{
  "num_attention_heads": 2,
  "init": "normal",
  "learning_rate": 0.0015,
  "schedule": "wsd",
  "decay_shape": "linear",
  "final_lr_fraction": 0.0
}
MLP neurons of a small language model. Each row is named by its layer, matrix (gate and up: input weights) and neuron, and shows model dimensions 192-255. Each number is 128 + 32 x the weight over its row's rms, rounded and kept within 0 to 255. A neuron's up and down rows have the sign that makes its largest values positive.
Before each neuron's rows, "fires in" lists the words (lower case) most often at its 100 highest values on Wikipedia text that the model never trained on; "fires on" lists the tokens most often at its 100 highest values on Wikipedia text that the model never trained on.

fires in: "a", "an"
fires on: "A", " A", " an", "a"
L4.gate193 [ 96 104 120 135 109 106  94  30  95 205 127 110 129 157 137  89 114 118  91 111 152 110 136 141 116 157 179 149 105  72 106 113  80  87  95 155 110 115 127 123 174  87 139 216 134 105  73 125 166 166 132 108 159 106 119 121 119 129 127 128 116 134 127 152]
L4.up193 [142 109 111 128 158  84 168 111 104 140  81 126 100 150 170 135 173 230 144 145 165 142 110 149 158 151 197 151 160  97 121 126  90  90 165 171 157  96 140 140 126 165  60 175 108 142 112 126 108 181  85 133 139 100 151 119 119 107  97 160  71 136  67 103]

fires in: "9", "94", "90", "91", "93", "8"
fires on: "9", "8"
L3.gate602 [108 124 133 169 121  79  58 117 155  72 103 212  84 142 100 129 108  79 132 112 173 159  98 153  66  97 169 148 111 152 157 199 105  83  84 143  83  75 114 171 117 112 181  73 117 123 163  96 169 138 136  66 177 149 127 108 134 116 104  87  36 146 151  68]
L3.up602 [164 118 133  66  70 162  66  66 138 120 143 135 137 113 126 128 178 161 119 137 112  86 117 173  73 204 153  91 131 139 108 139 107 163 125 169 175 155 117 118  84 156  88 132 116 110  87 139 179 165 145 105 152 165 135 169 106 130 121 147  88 162 137 198]

fires in: "any", "no", "that", "every"
fires on: " any", " no", " that", "y", " every", "ur"
L13.gate401 [106  88 181 146 102 137 129 146  92 153 108 147 134 123 132 225 115 115 120 143 138 135 105 136  66  67 122 192 101 152 112 160 122 125 134 146 111  79  99 139 174 120 158 144 136 148 116 129 100  78  99 120 180  68 160 162  94 118 113 112 138  73 123 114]
L13.up401 [100 131 133 161 141 112 119 107 129 142 120 132  73  81 146 190 137 144 146 126 190 104  99 132 140 150 137 124 181 122  86 122 142 151  81 145  73  69  94  47 163  87  24 133 153 126 163 113 133 131 184  81 107  57 136 136  83 136  93  97 108  96 154  97]

fires in: "september", "june", "august", "july", "october", "march"
fires on: " September", " August", " July", " June", " October", " March"
L13.gate464 [ 97 131 165 115 164 117 137 151 145  89 104 120  99 171  70 119  99 143 218 164 135 141 130 151 158  98 160 149 177 110  61 124 119  89  94 102 192 114 146  56 163 139 102 179 122 155 133 121  93 151 152  79 130 104 125 175 164 132 184 110 153  67 177 164]
L13.up464 [ 90 162 127 129 165 179  87 123 191 172 158 101 100 145 128  58  51  97 171 196 128 181 110 169 158 109 149  85 133 170 104 129 117  93  83 117 163 119 152 148 147  63 143 125 129 146 138 200  70 134 140 176 157  99 139 178 175 132 142 181 144  89 128 102]

fires in: "in", "on"
fires on: "In", "On", " On"
L7.gate188 [115 147  86  77  85 111 151 122 127 180 103 157 169 176 128 106  88  86 222 143 137 101 108 160  77 139 101 187 210 144 118 154  94  59 104 142  90 104 137 122 137 173 109 153 160  95 127 100 184 107 150 130 144 159 144 129  76 157  94 125 104 141 121 198]
L7.up188 [ 81 155 122  50 108 120 161 152 102 121 120 136 151 133 118 117  86 113 149 164 136 126 131 149 101 172  85 138 194 127 115 118 123  68 139 180  92 116 111 143 134 154  87 104 143 130  60 154 185 110 146 134  93 150 125 157 107 145  82 122  70 165 136 180]

fires in: "3", "5", "6", "7", "9", "1"
fires on: "3", "5", "6", "9", "7", "0"
L2.gate242 [140 117 129 141 139  88  89 112  92  94 123 125 145 175 145  92  71  71 181 148 131 138  66 180  75 126 135 210 108 150 156 127 107 129 134 121 153 185  89 111  77  58 164  77 135 194 138 143 112 122 153 137 189 126  90 132 123 144 126  80 118 120 185 174]
L2.up242 [121 104 124 158 100  96 119 158  75  77 180 139 171 121  66 164  92  97 115 106 149 155 157 121  99 121 133 186 140 130  55 166 150 110 135 161 177  73 179 147 122 104 133 195 146 127 169 210 176 202 149 104 108 170 171 111 182 133 103  64 127 124  71 172]

fires in: "or", "orphan", "website"
fires on: " or", " Or", "Or", " Website"
L4.gate322 [161 147 105 107 134 145 141 112 147 109 163 152 119 166 168 153 191  55 150 165 153  93 161 182  50 102 114 169 128 200 145 159 113  36 136 125 143 188 175 129 135 129 148  96 175 125 113  97  84 191 188 117 152 151 139 102 156 136 141 128  92  92 125 128]
L4.up322 [139 199 151 130 152 124 123 172 123 176 140 121 108 100 128 202 137 100 147 109 120 107 135 139  52 125  78 168 174 159 140 135  84  98 119  95 170 156 154  85 108 114 130  96 145 123 172 136 175 189 164 154 175 116 121 107 138 105 151 147 114 131 137 154]

fires in: "of", "2010"
fires on: " of", "1", "t"
L4.gate255 [107  97  84 127 114  97 101 150 164 139 114  93 147 123 144  85 116  70 152 149 150 114  91 134 115  73 139  79 148 143 178 116 123 130 165 176 132  58 121 127  95 117 135 145 107 134 175 134 145 132 143 131 182 109  44 128 177 109 109 134  73 152  67 121]
L4.up255 [124 155 121 171 128  88 152 160 108 172 120  72 207 128  98 183 134 122  95  93 162 163 122 133 106 139  90 116 155 157 105 119 174 132 113 138 110 116 128 118 127 133 161  92 147 172 149 128 128 155 129 132  67 106 109 108 138  98  98 146 101 138 190 182]

fires in: "january", "february", "october", "april", "july", "november"
fires on: " January", " February", " October", " April", " July", " November"
L7.gate96 [111 123 149 185 116 134 150 171 179 184 135 181 125 161 157  91 141 115 159 109 171 144 121 128 154 155 142 158 141 150  79 139  77 157 109 128 159  93 167 176  97 113 138 151 111 118  79 137   8 145 145  77 149  80  76 166 130 144 137 127 174 145 167 113]
L7.up96 [ 84 122 155 180 129 114 122 161 185 107 157 144 112 124 129  91 187 118 156  90 160 194 103 156 171 154 120 137 113 160  67 116 102 169 134 150 195 103 146 160 105 116 112 167  80 164  89 143  86 116 118 125 140  86  94 144 128 123 119 132 201 127 161 139]

fires in: "of"
fires on: " of"
L3.gate398 [ 91 100 110  74 167 148  79 159 101 107 136 104 126 113 110 132 162 123  60 122  85 181  87  98 135 169  93 119  88 137 160 141 154 121 115 132  99 120 127  86  86 157 148  95 152 148 138 103 110  81 107 128 142 110 129  90  86 105 123  66 140 162 131 129]
L3.up398 [148 105 166 161 140 121 109 157 136 174 121 106  96 187 133  74 114 129 112 102 144 160  55 199  76 120 111 150 159  97 154 164 178 111 128  84 144 157 158 113 133 116 166 131 168 118 123 137 128  73 128 118 182 140 198 125  96 137 154 121 133 126 188 116]

fires in: "of"
fires on: " of", " plant"
L6.gate53 [ 98 111 119  79  97 125 152  93 151 107 106  93 142 177 107 119 112 149  99  80 173 105 137 102  68  76 168  97  53 107 181 129 129 188 108 153 158 131 161 155  68 192 131 126 129 178 163 125 120 107 187 121 117  80 125  81 111 110 105 107  95 174 168 176]
L6.up53 [124 115 196 145 164 131 174 119 130 116 132  62 125  74 139  52  80 131  85 148  57 113 145 143 107  88 120 130 141 110 169 111 161  98 163 121 187 154 127  99 115 117  62 137 129  92 162 133 160  83 116 144 150 122 165 107 131 114  80 158 117  98 138 123]

fires in: "to", "on", "of", "by", "the"
fires on: " to", " on", " of", " by"
L11.gate233 [183 100 138 103 125 185  92 140  89 123 102 144 149 140 155 120 182 125 159 138  87 172  71 123 138 131  95 135 113 139 179 102 176  85 147 111 119 114 121 126 153  98 122 162 177 146 182 124 145  79 111  94  80 143 145 177 130 133 168  65 128  93  93 145]
L11.up233 [116  77  83 148 143 168 163 165  82 190 106 125  79 131 124 133 148 212  83 185 119  77  73 170 131 141  69 132 142 128 180 191 147 182  90 125 141 156  87 120 155  96 163  91 131  85 113 113 143 102 122  90 120 104 156 128 120 139 151  80  71 124  78 194]

fires in: "this", "these", "thistle"
fires on: " This", " this", " these", " These"
L2.gate8 [ 84 209  92 133  64 197 103 134  77 147  79 104 182 156 128  89 156  95 122 123 131 123 131 172 150  97 122 133 105 111 130  89  83 124 144 104 180 148  94  96 121 125  95 139 143 158 136 106  90  60 130 107 135 131  92 172 171 139 103 103 105  96 165 165]
L2.up8 [ 73 143  39 128  59 181 171 122  89 144  98  91 187 134 138 131 179 120  97 129 100 117 141 209 165 132 123 149  80 135 146 140  91 107 108 153 130 163 112 141 101 169 134 170 151 166 120 142  69  90 167  85 136 105 136 153 136 126 110  88 106 175 127 129]

fires in: "2022", "2023", "2024", "2021", "2025", "2026"
fires on: "0", "–"
L7.gate604 [108 111 128 134  87 129 151 135 127 175 118 133 110 119 106 202 136 115 121 136 158 134 163 171 132 115 145 111 162 113  73 226 134 133  92 147 148  84  81 150 128 113 128 155  63 102  83 155 128 136 128 113  77 160 101 199 159 149 110  79  93 104 187 145]
L7.up604 [107 104 150  84 157  57 125 129 105  74 134 115 126 135 135 181  95 115 113 128  92 114 122  99 120 147 127 153 139 142 133 152  97 123  91  74 113 105 101 119  92  80  96  91 129  79  85 142 108 168 112 115  96  96  96 111 151 129 157  93 142 116 103 118]

fires in: "2023", "2022", "2024", "20", "2021", "2025"
fires on: "0", "th", "t"
L5.gate40 [138 124 126 118 139 131 148  87 165 135 115 124  99  88 190  95 111 167 159 160 171 119 106 127 158 100 141 127 201 130 132 200 156 194  94 184  85 119  62 125  78 131  57  76 144  92 123 153 114 160 124  93  83 100 126  70 122  71 148 132 119  90 128 105]
L5.up40 [ 69 167  88  62 198 103 142 141 112  90 121 152 149 146 136 120 121 123 100 121 161  75 132 107  73 148 119 125 154  76  84 122  96 145 100 115  87  80 113  96 135 197  81 164  88 147 126 165 102 174 123 100 103 122 132 138 132 153 150 104 163 162  94 131]

fires in: "000", "60", "50", "500", "30"
fires on: "0", "5", "6", "3", "4", "8"
L15.gate436 [ 89 136 110 144  88 149 142  94 146 185 159 150 108 136 150  84  92 135 118 136 142 181 147 132 120 113 178 163 157  91 127 141 109 158 133 146 114 103 136 161 158 152  82 165 183 148  80 182  81 132 146  52 122 146 154 109  82 124 131  97 108 126 153 137]
L15.up436 [155 123 116 103  57 128 187 168 156 164 150 156 150 135 175  93 156  96 155 134 150  75 149 203 146 110 157 121 137 105 109 107 159  99 211 157 112 113 188 128 118 115 171 130  92 135  56 151 116 187 204  93 101 185  54 120 130  45  52  93 137 130 138  99]

fires in: "2019", "2018", "2009", "19", "2020", "1999"
fires on: "9", "8", "0"
L3.gate677 [161 108  85  92 123 117 112 108 119 157 106 111  75 143 143  36  79 132 176  87 126 140 150 138 118  87 119 102 131 119 121 177 128  83 109 126 144 163 110 162 132 155  79 160  87 112 129 131 114 100 198 161 162 150  87 142 194 113 107 174 114 148 140 167]
L3.up677 [143 143 112 127 126 147 172 138  91 166 119  85 227  76 106 156 111 127 132 156 144 162 132 117 165 202  96 136 105 185 153 147  90 212 127 167  95 129 112 102  77 123 147 113 133 136 158 122 157 125 114 132 105 161 133 155 163  96 130 144 111  99 114  82]

fires in: "two", "four", "three", "six", "five"
fires on: " two", " four", " three", " six", " five", " eight"
L7.gate291 [185 121 158 155 136 119 141  81 171 144 115  93 136 103 139 130  64 113 174 121 152 164 181 166  88  81 163 155 160 171  96 127  62  67 138 109 170 146 112 129 149 121 149 123 152 108 122 140 146 130 163  51  95  82 164 123 111 104  96 115  65  95 157 109]
L7.up291 [148 109 153 169 129 139 138  92 156 122 120  58 129  82 155 166  83  86 157 134 108 173 172 138 121 120 113 138 107 169  74 140 103  84 150 143 190 138 112 137 131 147 107 100 135 112 148 106 122 153 153 105  91 143 190 171 119  97  97 124  96 133 176 111]

fires in: "an"
fires on: " an"
L7.gate474 [149 107 142  98  72 111 122 121 169 164 113 140 110 135 161  90 138 132 110  96 102 121  69 163 114 122 133 122 147 143 126 110 125  87 167 105  78  98 231  58 148  74 181 140 152 142 133  94  98  75 122  94 156 100 160 165 113 133 158 122 126 162  78 126]
L7.up474 [132 121 100  99 111  80 133 119 128 130  99 188  91 113 138 104 200 138 131  86 107 104 124 115 146 157 143 120 111  94  62 150 115 134 116  96 162 102 152 102 160 153 113 197  95 124 143  92 128  90  68  71 137 107 147 138 128 147 155 121 139 120  80  76]

fires in: "would", "can", "may", "could", "should", "will"
fires on: " would", " can", " may", " could", " should", " will"
L6.gate44 [157 112 175  78 138 118 140 151 159 156  94 122 131 185 144 109 123 193  98 124 160 131 120 123 173 164  95 156 180 129 152  89 138 151  84 105 140 147 136 144 179 165  95 120 151 180 108 149  46 110 147 111 115 150 123  88 119 118 234 172 147  99 163 109]
L6.up44 [152  90 200 133 114 102 114 126 133 104 126  90 138 164 133 112 163 129  88  66  61 100 159 170 134 153  98 152 133 144 128 145  99 172  85 148 148 147 186 109 150 162 100  73 145 121  94 196 104  99 171 136 135 170 108 136 100 116 186 101 156 106 168 143]

fires in: "first", "second", "well", "most", "large", "fourth"
fires on: " first", " second", "ly", " long", " well"
L5.gate461 [132 117 170  41 125  57 102 132 161 106  64 172  88 137 140 132 105 164 185  77  66  88 146 140  71 161 116  92 118 127 113 114 109 123 122  99 102 113 121 120 130 136 117 157 102 152  82 139 147 157 192 127 134 113 171 109  92 170 164 128  46 183 122 117]
L5.up461 [116 139 105 120  61 119 129 137 108  55 211 127 124  87 113  80 136 110 130 191 155 151 147 138 123 129 125  61 139 134 117 190  95 115 128 118 157 122 111 125 145 125 112  72 104 103 143 133  83 125 151 117 145 194  62 129 108 105 123 114  83 170 113  92]

fires in: "of", "called", "find", "found", "finds"
fires on: " of", " called", " find", " found", "ve", " finding"
L3.gate345 [ 86  91 100 105 133 112 163 102 148 147 111 163 167 165 128 162 100 103  49 157  91 125 102 129 156 111 110 173 110 107 179 156 128  85 145 199 134 148 141 114 137 148 175 174 152 120 141  99 110 121 110 121 128  99  87 159 107 131 109 108 129 141 132 160]
L3.up345 [145 119 169 108 129 136 155 207 167 169 132 126 137 169 143 116 123  89  84  98  95 133 114 150 147  84 151 145 112  68 138 148 177 113 183 118 196  91 104 112 120 141 131 155 138 118 173 151 100 143  71 109 159  94  79 171 112 108  71  98 146 147  97  82]

fires in: "in"
fires on: " in", "In", " In"
L13.gate580 [119 131  94  98 129  91 133 160 130 144 134 125 123 137 126 115 125  87 113 130 130 152 122 164 122 145 119 152 131 125 108  47  78  92  80 152 165 116  68 139 188 155  25 100 139  83 121 130 127 111 134 119 136 105 122 193 101 110 102 104  90 172 112 120]
L13.up580 [119  78 128 112 107 109  83 165 101 211 170 178 104 194 103 103 107 101  99 121 133 146  94 130 111  87 106  94 139 123 150 196 122  85 128 167 104 155 101 127 116 126 133 177 198 176 117 145  85 122 120 157  70 138 141 119  90 139  96 140  62 157 149 139]

fires in: "000", "500"
fires on: "0", "3", "1"
L4.gate399 [143 124 118 133 117 140 161  59 150 141 157 172  76 190 100 126 104 108 155 126 127 173 131 146  98 108 168 179  80 143 100 130 108 121 114 141 162 152 142 123 133 129  91 120 176 101 144 166  83 122 163 120 160  63 165 120 123 191 113 159  96 132 168 119]
L4.up399 [125  82 103 183  85 145 171 126 129 140 127 133 120 149 187  88 152 151 177 147 173 161 127 104 155  96 208 181 147 130  94 129  97 113 163 159 118  94 159 172 103 126  80 130 163 118 132  98 114 139 117 115  98 183 128 143  66  97 121 118 112 134 102  83]

fires in: "9", "8", "90"
fires on: "9", "8"
L4.gate230 [105  59 119  83 168 114 123  86  92 149 151 159  87 113 133 111 161 110 117 154  74 165 151  83  92 124 119 178 168 170  91 121 102 141  43  84  77 133  97 111 145 130 130 107  68 161 140 163 134 156 133 143 121 133 129 127 191 169 143  94  97 157 131  85]
L4.up230 [113  84 101 113 110 146 156  71 156 159 121 179 138 135 122 142 122  98 138 134 109  88 119 116 153 110 133 136 100 191 154  71 169 157 121 200 175 147 120 119 102  80 132 116 128 110  85 100 200 148 140 118 179 120 146 146  67 125  96 117 143 131 140 102]

fires in: "2018", "2008", "2014", "2017", "2015", "2007"
fires on: "8", "7", "ute", "4", "5", "0"
L3.gate569 [108 162  87 104  64 146 110  81 102 164 109 167  77 163 105 113 103 112 169 133 115  95 140 117  74 149 136 116 132 162 150 100 163  79 194 133 113 162 101  98 128 123  75 170  91  95 107 127 141  88 200 103 131  90  84 137 144 107 155 171 142 141 169 135]
L3.up569 [151  93 117  75  94 115 123  88 121 148 177 101 137 154  67 111 129 118 111 117 140 133 100 134 105 128 103 179  81 127 185 135 132  78 142  74  94 187 110 149 147 110 112 113  82 134 103 160 136  75 170  92 132 132  94  97  67 149 152  85 110 164 122  39]

fires in: "9", "94", "98", "91", "90"
fires on: "9", "5"
L2.gate110 [ 50 119 151  30 146 132 109 105 117  74  88 169 121 168 145 110  90 103 133 143 161 106 107 127  68 105 104 129 167 151  61 185 117 109  88 123 135  65 142 133  91  93 124 167 123 111 151 114 224 116 143 112 162  84 124 132 166 125  89 131 115 143  93  82]
L2.up110 [140 103 101  93 152  91  81 153 146 164 152  97 105 132  99 137 145 146 136 133 114 107  57 139  82 136 139 147 125 203  71 153 172 121 140 112 143 124 103 117  93  79 132  71 161 168  93 174 136 137  97  70 175 134 139 192 114 126  62 107  77 124 146 118]

fires in: "to", "may", "a", "would", "could"
fires on: " to", " may", " a", " would", " could"
L13.gate668 [150 154 141 140 174 189  76  57 148 136 151 117 129 135 111  83 131 129  86  78 143 159 114 194 119  75 147 160 166  92 150 144 132 133 131 110 107 127 159 134 183 106 103 116  96  95 135 135  61 124 111  97  95 129 151  62 161 167 150  53  71 127 110 131]
L13.up668 [142  96 158 212 206 106 158  76  93 115 190 106 108  98 145 130 189 134 126  99 108 108 181 125 166 155 103 194  76 152 161 157 112 149  70 163 114 161 154 162  89 137 145 131 156 141 108 101 131 112 189 125 104 132 150  70  60 137 129 125 130 148  80  97]

fires in: "9", "90", "94"
fires on: "9", "8"
L2.gate540 [119 129 149  88 123  83 114  69 122 144 114 154 127 140 135 184 104 115 166 158 128 141  77 115  83 145  97 161 119 139  96 140 109 140  94 128 106 139  87 113  83  89 158 150 130 107  78 101 176 138  98 134 187 107 141 141 127 114 126  79  98 176 159 141]
L2.up540 [ 85 102  86  68 115 106  76 128 103 157 160 167 120 125 121 124 132  97  68 157 163 138 108 113 148 178 163 138 124 159 134 113 171 119 105 145  93 116 161 137  49  65 152 177 110 126  46 182  94 117 122 134 149 175 205 121  90 131  87  80 119 141 192 143]

fires in: "began", "continued", "announced", "started", "decided"
fires on: " began", " continued", " announced", " started", " decided"
L4.gate323 [ 94 198 124 175 109 121 138 144 157 124  84 158 177 123 141 170 144 105 139 120 136 142 157 105  70 134 152  92 113 128 190 123 113 162 147 156 141 150 111 104 154 145 188 155 160 110 193 143 143 134 129  93 145  91 127 107 123 185 137 132 136 169  97  76]
L4.up323 [ 91 117  90 180 154 160 111 177 210 140 130 154 160 143 134 120 144 124 126  97  73 111 144 166  71 145 133  54  85 143 143  73 121 134  89 118 132 112 119  96 140 129 161 165 133 113 142 120  70 164 125 125 158 123 124 165 134 161 104 162 150 149 130 136]

fires in: "8", "9", "0", "00", "89", "2"
fires on: "9", "8", "0", "2"
L2.gate76 [ 63 136 104 138 179  74  53 124 184 165 125 169 107 122 130 130  91  54 115 101  73 131 169 162 121 148 135 150  92 102 128 158 131 153 138 117  85 136 125 149  64 133 168 172 126 146 157 129 156 125 156 147 101 139 190 109 141  92 136  98 143 156 133 132]
L2.up76 [160 165 168 117 139 176 126 162 185 147  98 154 114 118 133 115 145 165 118 127 128 127 162 175 181 142 165 133 152 151 136 101 125 121 160 113 150 182 114 142  78 188  59  91 130 122 142 180  68  95 123 145 102 134 144  93 116 117 152 204 170  97 131  75]

fires in: "may", "november", "april", "january", "june"
fires on: " May", " November", " April", " January", " June"
L10.gate302 [101 153 135 158 165 125 112 128 156 137 157 139 161 119 146 112 138 114 117  94 159 117 178  59 106 128 117 181 141  97 109 134 115 159 125 125 176  88 164 118 121 110 128 202 176 104 130  98  71 146 145 111 117 108  90 105  89 152 139 131 200 128  87 120]
L10.up302 [153 123  51 178 112 170  85 118 136 110 141 161 121 146  81 145 134 137 144 172 160  97  76 149 174 167  93 115 108 102 141 153 171  94 118 167 111  84 134 135 127  76 135 132 142 128 109 110 136  97 128  49 158 120 136 167 155 136 101 134 173 175 129 147]

fires in: "began", "signed", "active", "started", "team", "teams"
fires on: " began", " signed", " active", " started", " team", "nov"
L3.gate430 [ 99 145 125 209  99 172 100 100 103 185 104  94 128 162 166 150 126  71 159  84 144 187 133 130 111 131 146  98 144 129 139 134 153 130 175 119 103 164  94 123  69 119 158 115 177 107 100 127 127  87 107 148 137  99 156 117 146  89 155  85 157 104 165 131]
L3.up430 [115 139  81 183 155 131 139 132 163 133 120 120 185 130 146 150 124 104 117 134  94 182  73 117  89 135 151 142  72 109 133  98 142  87 158 103 142 129 130 106 110 152  97 143 155 124 177 191 134 155  92 153 169 166 155  50 114 101 113 142 118 150 141  90]

fires in: "of", "four", "three", "six", "eight", "two"
fires on: " of", " six", " four", " Three"
L3.gate346 [134 148 114 130 110 135  99 151 121 144  96  83 138 132 137  62  77 100 135 149 181 160 149 164 130  91 136 110 145 154  52 126  88 124 128 119 176 134 143 110 128 129 138  90 146 165 100 151 135 145 190 101 138 120 118  91 179 134 102 126 102 144 145 151]
L3.up346 [136 161 167 108 141 108 121 170 143 148  95 104  97 139 151  92  56  66 190  92 159 170 118 202 135  96 124 118 182 174 120 142  70 109 148  92 172 156 137 141 136 116 146  67 171 156 119 142 132 152 129  73 123 120 177  66 145 156 124 109 104 125 162 150]

fires in: "2015", "2014", "2013", "2016", "2017", "2019"
fires on: "1", "2", "0", "9"
L5.gate537 [146 119 158 102  67 117 132 112 167 178  69 140 120 123 112  81 131 147 142 126  60 106 132  94  66 129 145 109  61 101 133  67 156 129 148 171 193 112 158  74 124 101 118 121  66  87 160 138 132  88 135 142 116  96 113 157 111 170  94 135 175 122 110 122]
L5.up537 [128 130  89 123 142 161 120 115 108  81 116 111 137 180 122 128 131 144 131 112 141  98 118 129  85 142 111 135 125 105 142 144 116 119 161 160  71 143 174 140 137 121 234 165  91 105 129 154 166 121 150 127 142  66 129  83  89 139 133 143 128 131 145 127]

fires in: "s", "2", "race"
fires on: "s", "2", "9", " race", "8"
L4.gate269 [142  51 156  26 180  78  92  89 152 191 110 174 159  96 126 117  77 170 149 107 107 143 102 153 103 102 133 138 162 192  93 116 110 108 155 151  75 100 130 136 119 130 124 166 124 125  98  97 140 106  80 126 112 109 117 111 149  71 118 135 157 133 187 134]
L4.up269 [117 105 167  72 110 141 128 130 156 130  89 114 153  81 164 189 161 114  57 163 111  82  93 131 113 141 132 101 113 145 118 138 104 170 163 103 164  91 151 120  81 136 115 134 121 119  91 136 145  77 126 121  58 146 210 214 125 110 117 163 135  78 139 166]

fires in: "this", "it", "an"
fires on: " This", " this", " It", " an", "ro"
L7.gate28 [ 95 197  98 152  76  99  85  73 122 149 110 159 100 157 177  69 108 150 126 140 124 101 153 105 106  69 136 125 143 114 177 111  89 117 105  95 168 152 158 112 154 169 107 141 206  96 180 147  68 117 130  92 129 151 110 100 136 155 101 143 106 184 112 153]
L7.up28 [115 183 127 115  91  91  96  95 127 100 112  73 146 137 137  87 113 153 163 122 100 123 175 143 137  44 121 140 124 142 213 128  96 119 112 129 187 135 169  99 149 172 136 151 165 149 132 158  76 108 166 119 100 189 135 100  88 130  70 142 139 255  94 100]

fires in: "8", "7", "6", "9", "2", "5"
fires on: "8", "7", "6", "5", "9", "2"
L7.gate341 [109 138 137 121 151 104 119  96 171 128 200 130  92 119 163 111 135 123 126 100  95 176 139 132 127 114  90 121  99  96 157 186 107 158 121  88  89 130  96 135  77 144 162 172 144  85 112  58 138  79 112 160 157 122 121  56 147  96 201 123 105 176 140 171]
L7.up341 [144 103 149  84 181 147  65 131 119 105 153 169 112 131 156 105 131 155 159 145 104  87 113 160  93 128 135 165 177 165 124 156 110 122 135  75 150 176 108 139 101 141 119  82 101 156 103 152  43 173 156 151 135 100  92 194 102 139 139 201 102  87 168 130]

fires in: "can", "will", "would"
fires on: " can", " will", " would"
L4.gate248 [107 110 142 154 132 118 114 132 120 103  94 126 117 167 135 112 146 164 102  83 136 122 149 135 123 117 149 104 134 168 136 123 140 126  98 110  73 166 155 145 161 179 138  84 123 115  95 184 140 105 124 145 131 159 139  84 139 118 167  69 150 136  93 152]
L4.up248 [144  89 107 135 174  93  55 122 158 105  77 139 142 156 112  70 141 124 144 149  93 132 150 171 102 111  75 123 152 146 103 157 172 146  83 185 143  78 157 153 129 133 190 145 122 120 136 158 102 139 119  75 162  98 126 136 166 161 157  99  92 149 147 195]

fires in: "of", "living", "residents", "player"
fires on: " of", " living", " residents", " player"
L3.gate633 [ 60 193 117 160 117 110  47 184 142 136 152 119 121 131 118  75 161 101 102 106 137 133 144 173 102 100 127 193 164 102 165  92  90 147 110 145  80  98 123 124 138  68 141 144 183 134 131  74 103 184 131 125 144 119  65  99 134 109 138  95 151 115 103 134]
L3.up633 [107 147 126  89 120 109 153 167  86 152 142 160 162 171 110 154 152 168 113 154 145 163  83 130 124 120 113 174 117 191  90 105 132 191 119 144  91  96 138 159  83  88 123 129 109 112  58 113 148 137 158 101  75 108 158 114 120 150  85 111  62 148 132 149]